{"n_head": 6, "head_dim": 32, "activation": "swiglu", "norm": "rmsnorm", "parallel_block": false, "init_std_up": 0.057, "init_std_down": 0.0, "warmup_steps": 263, "final_lr_fraction": 0.02, "batch_tokens": 131072}
MLP neurons of a small language model. Each row is named by its layer, matrix (down: output weights) and neuron, and shows model dimensions 64-191. Each number is 128 + 32 x the weight over its row's rms, rounded and kept within 0 to 255. A neuron's up and down rows have the sign that makes its largest values positive.
A block is one neuron, or neurons of one layer that tend to fire together. After each block is what it responds to, as a language model described it from the Wikipedia text at the highest values.

L12.down400 [104 110 138 141 130 123  89  91 133 120 164 151 101  97  94 134 168 109 101 141 143 149 140 111 104  71 130 150 116 118  93 116 115  91 147  56  95 201 136  74 186 123 156 134 135 128 153  98 130 101 149 189 115 104 172 124 134 147  97 155 171 133  99 172 129 177 123 145  57 126 213 159 183  96 182  90  69 151  80 137 169 112 178 149 174 138 112 149 156 102 134 168 149 147  89 132 128 106 102 121 122 105 130 145 181 146  99  92 105 117 174  68 152 143 151  76 113 104  90  86 119  95  72 124 124 128 129 117]
L12.down488 [100  86 120 133 150  82 118 136 161 158 104 116 127 136 102 172  94 145 146 197  84 162 117 133 117 197 150 131 162 111 124 123 143  98 143 138 121 121 191  93 187  95 164 133  84  74 119 134 123 200 112 128 210 157  92 122 134 131 149  94 125 114  97 157 120 120 139  84 108  87  95 187 119  79 144 122 148 122  94 145 173 119 152 112  97  68 136 132 149 122 175  38 140 113 116 187 214  90  97 159 156 178 156  82 127 172 145 110 156  99 127  48 146  93  70  67 150 114 129 127 137  74 160 135 118 155 171 130]
L12.down489 [115 129 195 137 120 153 153 131 172 131 126 174 110 114 163  83 106 149 129 116 173 162 140  85  96 167 131 144  62 126 121  76 103 135 140 157 137 174 188 135 134  91 142 156 139 103 139 142 116 116 134 187 125 118 134 115  63 137 158  54 158 152 117 132 121 130 164 109 153 125 114 162  96 153 197 151 156 128 147  82 147 187 108  67 148  69 177 129 104  69  94  71 190  29  54 157 163 117 130 121 154 111 187 127 166 142 128 160 142 142 119 104 140 103 114 104 187 130  82 114 144 138 119 117  98 106 133 121]
L12.down600 [132 106 127 136 142 152 120 123 152 170 120 126 126 155 109 156 181 123 113 145 116 178 108  76 131 109 146  94 151  92 197 107  93 190 131 100 144 118 165 232 116  92 113 117 155 102 151 103 132 159  93 122 133 210 169 132  99 189 128 137 127 113 129 124 122 127 163 180 140 119 149 115 140 133 158 111 147  89 125 138  97 125 174  88 170 142 142 147 130 133 181 134 127 143 192 109 174 107 117  73 153 120 190 179 135 163  99 156 128 159 146 154  68  95 151 137 124 157  65 112 140 122 150 137 154 148 120 148]
L12.down626 [167  88 128 124 131 123 130  85 121 126 103 139 146 167 132 171 134 116  91 125 160 136 114 125  75  59 124  96 131  67 121 116 106  91 143 160 157 132 123 151 117 144 116 125 159 131 147  67  81 135  94  76 119 133  92 152 117 131 114 109 142 108 113 131 110 114  92 197 127 120 255 120 118  79 118  84  77 217 111 105 149  92 145 124  92 129 108 134 109 129 106 111 136  43 164 117 142  69 120 195 174 171 125 141 187  55 142 131 141  89 135  98  79  95 133 104 172 131  99 157 137  90 133 167 149 159 112 122]
L12.down634 [119 185 196 138  88 120 136 129 183 121 140 141 159 125 143 204 118  96 153 169 109 100 104 126 144 102 132  86 163 178 156  73  67  94 140 147 137 169 130 112  73 108 165 118 120  83 130  99 169  96 107 124 174 126  96 151 114  78  63 149 116 212 129 104 184  88 115 126 127 115  93 161 171 145 143 103  98 140 145  85 100  98 180 113 114 114 194 127 104 176 144 168 136  65  96 115 154 111  61 106 130 111 179 152 120 142  57 106  84 120 110  86 130 128 122  71 149 124 134  81 183  50  99  86  89 127 159 203]
L12.down662 [164 176  91 146 136  52 150 139 144 140 142 173 113 113 112 100 161 149 130 137 165 158 221  87 116 140 131  82 136 114 121 118 184 165 197 119  85 136 174  92  96 123 160 171  95  58 127 107 129 125 172 128 125 143 146 133  98 139 124 137 140  91 137 145 131 136 112  63 123 130  84 179 107 156 131  61 127 125 115 173 152 109 233 146 152 130 142 101 132 122  90 172  97 149 151 145 108 185 167 119 131 142 116  90 127 118 155 139 132 218 157 110 136 131 138  84 156 138  98 153 120 142 148 121 154  98  94 124]
L12.down711 [148  96 111 162 157 109 177 141 118 124  58 123 128 104 122 115  88 110 144 123 173 126 143 116 126 101 144 118 174 129 152 129 114 156  95 119 107 187 173 126  84 120 129 139 159 151 136 144 128 177 139 115 124 129  51 105  82 131 125 149 184 134 153 188 173 129 112 151 134  90  96 126 117 140 101  81 171 174 133 137 126 152 116 169  87 132  68 120 104 165 140  91 183 102  82 114  93 163 144  93 111 140 127 140 120  76 166 144 125 146 137  42 134 132  73 130 159 137 151 209 147 132 175 135 102  91 177 146]
Description: Coordinating conjunctions mid-phrase. Coordinators joining two parallel words, mostly verbs or adjectives, inside a phrase: and, or, also "as well as", "rather than", "less than".

L16.down251 [168 173  95 130 121  94 111 139 160 100  97 100 209 148 145  97 155 158  85 120 123 116 144  75 128 120 133 121 165 185 133 107 109 183 184 147 132  38 115 134 125 203 136  87 116 161 135 102 115 107 156 180  73 104  78  72  91 155 104 136 132  71 118 131 112 159 105 154 117 170  57 126  91 145 167 139  90  71 147 111 135  94 132 129 111 110 157 140 103 116 142  85 120  67 177  98 160  96 137 110 134 163  87 181  99  60 155 139 175 152 142 110 160 111 147 151 109 117 107  57 123 111 112 130  52 122  74 113]
L16.down364 [162 131  98 100 156 146 170 160 124 149  73 119 145 120 120 140  65 148 163 115 147 150 120  92  86 158  98  98 111 145 160 152 132 131 155 104 115 130 107 139 181 129  90  61 109 174 123 129 113 159 160 108 174 110 107  65 174 167  86 116 175 166 114  93  81  65 144 152 149  95 255 144  75 112 104 103 107  95  99 114 112 168 140  90 108 141 148 134 188 117 133  97 138  83  23 107 157  90 132 106 142 116 110 103 158 118 118 102 124 144 103 155 141 140 173 161 190 144 151 111  86 121  98 145 150  73 169 187]
L16.down415 [145 126  99 115  72 122 136 138 125 127 118 150 146 119 148  97 100 108 146 116 138 140 152  99 142 142  91 109 140 160  82 125 159 109 171  24 117 105  97 154 134 107 144 133 112 155 109  93 144 115 113 135 107 138 204 115 126 118 158 255 131 138 130  71  97 110 162 137  89 118  52 159 169  99 140 151 174 114 137 136 174 197 143 140 131  98 127 107  67 164 119 126 132 142 146 131  74  91 159 112 117 136  90  92 143 148 134 141 151 187 179 123 178 115 121 130 120 178 128 119 106 158 110 163 169 133 100 105]
L16.down862 [171 137 120 164 105 122 107 160  75 102 124 117  66 119  91 130 100 166  62 149  94 132  83  96 175 153 181 170 152 157 153  97 128  95  77 159 146 141 159 134  91 122 126 132 128 148 156 102 137 157 109 126  83  51 117 172 141 169 124 176 116 159  86  77 196 116  95  99 144 141  86 150 130 180  80 110  94 136 168 120  98 141  72 144  85 146 161  94 148 158 126 167 123 136 115  79 116  54 112 139  90 155 124 120  56 174 119 108 110  78 105  83 148 135 124 116 150 106 139 137  99 159 127  74  62 149 166 115]
Description: Infobox field line breaks. Line breaks that end a dash-bulleted infobox field before the next one, especially after code values (FIPS 48-54000, postal code 31050 /31360); also continuation pieces inside rare proper names (Dyfe-d, Lomb-ard).

L16.down173 [107 182 182 144 107 138 122 143  94 139 119  94 122 174  96 106 106  81  91  78 150 108 136 161  99 126 111 123  99 174  94 158  77 141 159 184 154  77  76 121 114 161  99  92 143  80  80 159  91 128  81  57 191 109 130 148  61 179 126 159 180  74 126  97 145 137 129 130 126 105  62 117 147 120 186  66  89 167 129 105 114 135 112 135 165 140 151  98 137 126  94 145 145 111  68  94  78 128 140 141 113  65 133 129 129 159  74 156 123 135 134 194 103 124  95 112 126 100  85 139 107 109 144 105 104 136 107 157]
L16.down197 [152 108 146 107  72 113 110 112 159 192 170  77 128 154 132 148 141 105 140  86 115  98 171 104 127 113 122  88 110 119 174 129  66 103 107  90 121 109  83 129  46 146  77 135 179 151 105 112 153 167 131 132 146 169 201 112  87 173 150 149 106 110 166  91 102 156  59 113  95 108  31  56 117 133 190 158 152 114 135 152 133 173 152 124 165 153 158 152 100 128 110 168 161 116 134 187 108 182 104 145 113 156  89 132 170 118  79  84 137 150 151 134 105 181 140 105 100 135  95 138 113  62 141  78 108 140 167 144]
L16.down279 [147  75 123 108 110 169 105 115 155  93 137 137 113 131 120 117 137 110 133 145 133 137 160 133  80 138 132 106 135 146 136 131 118 146  55 143 143 137  82 111  99 174 162 127  73 126 175  92 115 143 157 151 180 150  81 113 134 113  58  96 130 118 127 119 114 129 121  95 144 134  20 172 129 159 104 196 144 124 159  91 114  81  82 102 185 104 178 102 152 127  98 165 137  94  42 102 139 147 139 100  73  65 136 103  98  70  98 131 154 136 103  96 121 171 116 109 155 134 128 155 130 110 111 100 153  92  90 138]
L16.down591 [ 48 116 122 123  96  68 154 140  99 140  75 102 121 123  73 119 116  93 134 142 172  76 143 130 138 125 121 168 135 161 144 151 118  85 126 131 152 125 121 153 127 170 117 120  98 175  84 140  83 147 131 161 127  86  68 129 143 128 133 120  67 143  99 143 119  84 113 134 141 150  86 162 138 115 121 123 151 133  96 101 157  82 136 166 133 108 128 106 125 163  99 135 148 104 143 110 146 130 136 130  73 127  99 187 137 160 122  78  85 138 138 140 143 125 105 159 139 137 128  52 145 155 155 183 117 101 161  94]
Description: Reporting and argument verbs. Verbs reporting what someone says or claims, often split word endings before a that-clause in reviews and scholarly summaries, such as argues, stating, commented, said; weaker on periods and table numbers.

L8.down17 [141  99 156  99 136 133  75  95 204 151 124 136 109 134 113 166  77 169 113  83  77 170 134 133 108 137 115 232 107 132 146 135 135 156 153  86 148 113 110 131  92  77 159  92 138 112  92 148  79 187  70 147  80 143  93 113 109 127 138  82 179 121 145 140 126 148 165 160 166 145 173 120 130 111 177 132 122 164  90 107  85 130 146  99  61 150 167 168  64  99 114 102 117 129 131 109 110 159 110 110 131 137 176 187  47 175  94 125 145 105 138 165  68  97 100 104 160  76 100  89 156 146 125 171 136 107 126 123]
L8.down892 [163 121 134  72 161 109  96 122 118  62  86 175 121 169 138 174  67 136 160  29 127 162  89  94 157 146 105 127 119 145 138 105 129 150 135  86 138  91 188 107 107 116  97 115 194  94 146 129  90 178 137 162  81 149 115 140  72 111  94 176 154  81 146 117 110 112 121  96 125 148 139 133 179  88 198 144 195 151 146 142 122 108  94 168 165 130 160 118 109 107 154 182 132 112 125 125 162 186 159 127 168 112 154 106  91 126 167 120  83 178  85 137 108 121 163 122 149  74 124 104 179  69 112 117 151 111 119 110]
Description: Final pieces of rare names. Final or late subword fragments completing rare proper names, mostly surnames in tables and lists, such as Schagerl, Knudsen, Grubišić, Heilbronn.

L12.down551 [130  99 158 136 133 124 105 133  93 143 153 106 107 152 122  84  79 128 113 137 133 128 199 150 137 119 153 114 163 159  96 129  73 129 173 114  67 100 173 106 103 142 185 114  96 186 145 140 199 148 159 127 113 134 173 167 156 101 181 110 127 138  96  82 152 164 112 141 156 169 149 157 128  99 133 101 126 147 132  64 155 106 158 120  46 141 161 205 157 106 111  78 110 123 139 191 124  95 126 178 164 187 134 126 140 105 134 139 153  71 178 118 112 191 111 148 137 170 136  93  95 106 163 140 171  75 142 179]
L12.down559 [132 116 154 120 137 108  76 162 129 111 168 125 117 115 149 126 113 132 178 124 136 127  97 140 141 102 131  92 102 167 152 171 140 127 207 133  91 164 164 161  99 140 182 105  74 167 113 142  97 114 122 159 144 124 175 164 101  96  60 201 129 110 104 174 118 135 129 156 167 131  74 154 144 122 118 193  81 127 174 146  98 106  93 110 148 170 146  58  92 174 120 110 141  88 173 143 102 116 119 144  85  83  78 112 199 150 115 118 154 162  89 206 153 185 114 175 114 193 129  79 145 157  94 138 203 119  95  88]
L12.down597 [118 118 132 129 159 144 102 127 147 115 175 128 180 165  73 102  64 107  82 139 176 154 109 116 141 100  73  95 137 137  80 131 154 139 113 122  73 124  97 140  98  93 134 172 102 207 181 124 186 148 147 139 138  99 134 109 109 104 137 173 139 154 137 105 149 130 151 161 128 137 110 115 112 136  89 134 127 103 185 143  96 152 154  79 116 195  80 145 162 192 108 147 119  72 104  70 146 155 112 149 109 153  98 144 177 111  64  70 151 166 177 124 147 125 184 152 139 123 156  94  76 126 145 108 128 123 164  87]
L12.down619 [ 64 140 108 131 152  63 114 110 111 174 134  94  92 158 128 113  89 109 147 187  61  89 129 119 170  83  79 127  82 120 135 166 119 141 156 141 204 150 123 118 131 122  94 126 115 118 178 120 103 121 128 103 137  89 124 109 156 122 131 132 105 123 147 110 162 157  89 167 151 160  84 134  87  93 117 145 144 120 125  89 162 146 184 103  82 128 128 123 127 129 157  73  67 112 163 217  90  77 108 128 138  97 120 163 147 112 123 120 105 156  88 127 132  72 100 167 148 132 126 124  61 198 154  97 151 121 141 143]
L12.down699 [196 153  80  80 187 120  96 116 111 164 105  98 140 205 162  79 143 165 158 159 184 108 169 157 111 191  91 100  92 143 211 121 125 122 111 156 127 111  79 121 120 127 144 107 113 147 159  80 102 107 102 159 131 147 144 123 148 140 129 112 174 127 136 130  99 156 116 181 114 158 148 145  99 120 126 154 142 123 182 127  92 166 162 151  83 124 147 198 180 141 169 108 166 103 124  58 163 106 159 129  68 116 134 162 113 133 107 167 189 172 171 149 129 109 161 166 138  86 120 174 115 153 101 132 174 168 112 127]
L12.down701 [125 108 102 147 197 132 163 145 146 110  93  85 111 224 110 122 124 120 107 161 146 140 158 101 149 152 153 125 154 167 140 120 129 204 125 129 143 122  71  62 178  92  81 184 123 110 134  93  53 164 141  58 131 152 154  90 122  97 102  91 170  96 182 127 125 151 127 175 134 131 113 165 104 110 139  89 131 105 138 131 133 141 111 135 147 109  91 183 135 151 123 159 102 152 122 158 129  81 180 107 130  95  96 171 150 177 141 146 186  88 158 138 103  67 173 175 149 113 139  96 127 160  96 163 150 124  69  68]
L12.down897 [119 185  58  85 133 146 146 175 131 101 171 123 144 158 137  71 129 110 129 175 136 151 125 121 106  71 103  80 108 141 128  64 128  95 119 136 101  35 150 127 115 163 165 164 103 106  60  83 113 138 143  85 129 119 115 157 165 134 110 114 140 104 123 128 107 126 124 145 125 166 168  88  92  85 186 136 125 144  97  79  94 129 126 120 117 165 160 108  85 132 134 115  88 154 172 119 178  92 148 141 139 113 136  92  57 114 104 164 136 124 150 127 120 155 146  83 156 171  77 101 114 183 138 109  87 133  69 144]
L12.down913 [103 131 125  70 159  98 122 148 119 115 124 168 142  97 146 100 127 134 112 127  98 171 102 123  78  74 104 122 184 111 146 204 175  95 164 137  91  52  97 145 143 121 141 170  91 136 163  40 117 169 122 184 129 158 186  98 201 147 100 127 137 166 147  81 148 116 134 101 112 146  90 170 107  94 142 181  85 115 111 163 138 126 130 136 149 117  89 130 169 122 101 202  98 109 124 114 130 104 104  93 173 174  98 120 180 110 113 137 112 160 106 128 166 118 126 108 141 163 144  72 170 152  55 182 101 110 152  78]
Description: Clause-introducing "that". Complementizer "that" after reporting verbs like arguing, stating, concluded; also clause-linking as, while, where, whom, so that.

L12.down225 [188  89 144 110 123 169 114 132  93 178 151 143 134 141  94 119 116 129  75 142 199 129  94  84 120 157 160 151 149  55 124 190 113 150 134 151 144 142 152  92 125 136  95  67  57 150 166 135 121 191 185 132 153 142 107 191 171 138 148 178 182  77 142  80 126 151 142  62 136 159 162 126 170 111 141 110 169 143 140 146 119 101 139 120 145 123 141 100 118  93 110 149  80 154 151 150  87 119 158 163 121 122 102  80 107 136 140 166 100 108 118 169 118 171 101 171 138  91  96 110  70 100 164  93 180 107 189 195]
L12.down320 [160 163 188 176 147 161  73 144 158 199 114 140  75 216 119 133 119 105 120 142 126 103  67 123 149 143 121 127 111  91 156 149 121 171 143 116 153 137 145 132 133 111 123 111 121 108 134 138 145 117 171 160 156 160 160 109  59 119 179 236 109 107  60  97 130 135 171 107 139  88 126 112 194 147 149 159 152 154 109 119 116 134 137  85 134 123 136 154 115 136 129 157 137  99 115 113 185 134 185  92 154  96 119 141 181 164  83 115 138 188 105 160 132 153 127 138 100 175  85  95 105 169 196 129 142 136 116 179]
L12.down361 [ 54 155 148 140 125 118 170  86 106 121 137 168 100 107  86 123  92 144  84 132 145 187 110  92 150 144 108 121 123 150 120 159 120 154 182 129 133 147 106  49 134 156 121 102 161  70 144 175 113 150 116 102 141 160 179 153 151 102  96 115  76 167 141 137  88 147 136 143  95 119 162 142 164 168 125 131 110 145 133 179 108  93 111 126   1 150 174 119 110  67 142 176 140 178 147 134 118 134 138 134 121 123 106 116 124 145 119 168 174 167 100 126 113  93 138 138 124 108 139 112 133 127 164 139 128 150  91 142]
L12.down374 [139  76 116  71  98 140 133 145 189 103 169 112 142 115 130 104 124 122  49 244 185 109  27 116 135 129 122 126 138  45 176 151 150 173 110 110 124  95  69  86 108 137 139 133 146 152 152 144 144 136 169 124 150 130 128 146 118 125 120  88 137  71 135 153  72 151 119 156 160 150 120 115 135  91 153  91 108  92  77 109 112  89 115 156 147 115 123 181 108 152 151 151 152 136  89 100  69  91 135  96 108 180 177 134  57 151 139 154 132 127 115 155 116 144 155 104 146 123 112  98 117 129 142 170 126 130 123 102]
L12.down412 [119  91 143 114 118  75  73 159 102  96 143 132 104 171  78 138 125 183  80  95  63 187 109 179 103 144  82 133 110 132 114 162 143 147 173 119  84 193 126 117 183 128 130 115  46 105 141 105  36 120 145 103 128 172  62 145 174 127 153 143 152 133  82 149 115  93 116 139  88 128 137 150 131 123 132 188 115 137 166 148 152  97 108 150 129 161 145 167 179  82 125 196 159 113 144 169 132 151 157 144 128 141  30  93  87 112 129 112 109 185 131 137 146 128 161 195 159  74 121 162 176 127 108 132 147 152 133 135]
L12.down869 [169 197 171 130  87  85 166 165 201 135 106 134 130 117 133  98 135 129 156 131 118 125 106 128 171 167 144 170 138 108 127 177  90 109 153 166 167 103 131 172 185 169 100  86 120 131 183 114 151 182 193 173 140  99 134 156 151 151 154  85 118 141 116 146 187 167 118 155 158 124 159 163 184 170 125 157 185  82  97 141  78 131 126 165 148 127 174 154 133  64 173 103 114 162 141 129  98 126 118 123 174 116 105 120  94 111 141 141 181  77  98 138  93 135  98 116 110  57 113 112 104  71 182 123  96 162 109 159]
L12.down886 [166 157 135 153 154 117 114 171 166 108 148 164 148 160  92 127 124  91 128 101 130 197 111 107 143 119 154 131 126 132 112 170  38  86 110 137 136 210 157 152 144 188 105 105 135 187 170 103  76 157 195 203 101 141 107 151 149 148 108 127 162 144  71 101 114  71 132 162 124 159  87  95 170 123 119 154 176 130 105 186  56 121 168  70 116 108 142 160 116 124 111 109 152 130  91 113 131 143 136 146 119  97  77 147  95 117 148 102  97 138  68 185 116 130 156 163 123 151 118 104 138 103 155  96 150 144 158 136]
L12.down1002 [136 131 153 108 125 116  50 129  95 159 136 115 110 135  85 150 108 135 108 108 104 179  84 117 147  79  87 122  96  74 114 106  92  87 156 137 147 144 179 107 139  84 109 110  93  82 100 137 150 168 135 165 113 168  62 114 153 121 133  87 131 101 111 126 100 125 116 128 180 127 143  91 151 145 109 121 176 106 120 130 144 140 141 124 103 162 162  61 152  84 100 181  91  98 144 178 121 140 128  66  96 174 140 178 148 142 181  89 102 118  81 100 135 189 130 179  71 151 124 117 210 134 163  78 172 117 124 137]
Description: Surname fragment endings. Middle or final word pieces of people's surnames, mostly in lists and tables of names, such as Ell-iot-t, Dilla-rd, Velasque-z.

L8.down526 [117 113 109 107 117 148 174 140 165  62 120 133  86 120 149 147 131 167 142 145 175 134 124 136 171 140 183 133 115 108  73 141  68  78  84 130 127 170 172 125 172 139  99 159 117 186  75 145  99  97 134 225 160  68 114 198 116 126 173  98 138 112 153 147 156 125  97 113 139 132 127 151  99 103 176 134 109 110  91 127 108 179 130 105 151 116 118  98 157 109  92 135  87  93 109 183 173  54 120 166 126 178  56  95 145 194 160 101  93 126 150 114 140 171 129 116 138 124  60 122 152 156 142 105 136  77 143 167]
L8.down809 [ 92 143 153  61 103  29  99  76 131 177 175 157 137 108 118 111 180  95 170  61 144 150 143 214 127 147 138 130 165 145 104 109 170 150 152  70 167 126  94 154 191 179 154 146 128 103 156 143  96 154 123 100 110  96 123 176 152  99  94 123 123  81 141 143 163 149  86 129 119 177 181  90 168 118 109 148 160 143 174 114 145 154 118 184 121 124 108 136 162 162 102 118 166 175 152 185 130 116  82 162 126 116  91 114  91  92 102 121 103 108 141 145 160 134  90 103 160 131  74  98 145  90 147  83 137 123 115 140]
Description: Relative clause openers. Relative pronouns right after a noun, such as that, which, who ("the teams that", "a defender who"), plus some complementizer "that" and scattered word-piece fragments.

L8.down164 [ 74  79 120  90 170 104 100 116 116 123 108 165 103  89 145 168  79 149  80 153  87 169  94 128 113 178 118 163 138 117 159 171 153 192 105 107 166 122  31 115 132 146 159 139 145 106 120 133  85 149 120 165 112 125  84 105 140 140 116  88 106 129 138  97  85 121 173 130 140 171 203 144 104 103 197 197 178 122 136 100 173 142 103 126 155 106 116 172  74 115 125 132 112 106 122 154  97 124 116 121 198 184  82 178 134 124 151 121  97 121 128 108  99 116 166 151 155  59  55  90 122 148 155 157 157 146 140 100]
L8.down875 [ 55 100 137 102 163  96 102 119 177 148 141 128 158  83 151 148 140 120 158 121 145 143 141  82 119 144 148 125  74 251 127 160 157 132 127  98 149 112  76 138 135  32 126 194 131 165  93 159  99 140 178 112 164 182 114  96 151 145 134 123 147 133 134 138 145 103 164 119 155 103 172  73 111  87  93  96 153 108 137 124 132 122 139 186  98 137 148 194 143 105 166 137 126 165 226  73 101 148 135  93 152 161 126 180  69 189  85 128 171 154 139 201 155 107 151 107 158 107 141 158  96 169 126 163 140 128 137  81]
Description: Word-completing suffixes and conjunctions. Tokens that finish a word or phrase begun just before: -ly adverb suffixes (poorly, intricately, seriously), "or"/"and" after adjectives (more or less, deaf or hard), and contraction endings (didn't).

L16.down93 [134 130 171 131 152  93  79 141  57 147 145  99 160  68 112 140 124 127  87 133 119  79 174 143 123 133 158  88 132 141 159 158 138 141 167 188 119 119 211 161 114 139 118 133  95 144 144 105 119 144 121 142 144 106 198 160 127 151 106 148  91 196 152 115 155 128 122 159 161 100  17 152 173 122 144 158 154 106 115 149 111 130 134 106  87 117 152 145 122 138  84 108 161 137 138 117 144  99 105 146 107 150 143 182  95 118 115 123  54  95  82 150 118 146 139 167 169  34 171 166 163 182 132 157 153  81 102  86]
L16.down487 [144 133 184  68 100  93 134 144  91 130 127 142 140 153  70 100 131 181 168 138 132 128 136 183  75 181 147 148  89 132 125 118 132 123 157 206 118  99  84 124 130 131  66 135 161 151 122 147 172 138 101 119 114 155 160  96 111 122 185 144 132  96  97  94  66 129 148 149 102 118   0 151 197 188 132 166 178 144 146 125 139 121 135 151  95 123 114 119 115  93 100 169 161 109 137 105 168 145 120  91 136 132 146 105 103 121  88 113 159 137 114 125  91 169 110 115 132 121 141  90 165 169 133 123 124 153  67  81]
L16.down529 [133 155 163 186 114 134 126  83 101 119 157 143 145 158 161 166 160 138 147 123 155  87 154 134 116 134 149 130 169 131 135 137  91 106 147 177 117  59 101  91 143  69 165 106 129 123  98 124 121  95  86 110 120 111  96 143 123 208 142 119 163 168 131 111 148 115 105  67 134 164   0 102 133  92 146 104 158 126 154 143 133 150  92 146 102 126 114  93  96  71 120 148 137 143 132 146 157  93 126 173 103 133 102 158 163 132 145 150  60 136 166 118 113 128  73 152 110 166 131 130 212 124 102 116 115 130 134  73]
L16.down877 [133  87  80  65 151 130 133 107 136 144 156 151 152 156  71  96  84 148 163 112 159 209  92 155 159 122 158 155 139 153 135 101 145 146 165 131 121  77 146 156 143 105 150  73 148 153 141 195 157 137 144 147  80 162  93  89 167 187 129 150  68 100 132 134 123 102 179 103 105 140 194 129 167 113  75 137  67 132 175 118  83 116 133 130 187 163  87 139  70 138  77 194 136 131 137 182 110 107 141 121 154 109 123 106  80  98  93  96 152 160 116  51 107 134 154  97  76  96 122 124 164 132 157  98  86 147 157 131]
Description: Predicate-continuation connectors. Tokens that link a subject to a second or next predicate, mostly "and" after a clause or date, plus was, also, then, they.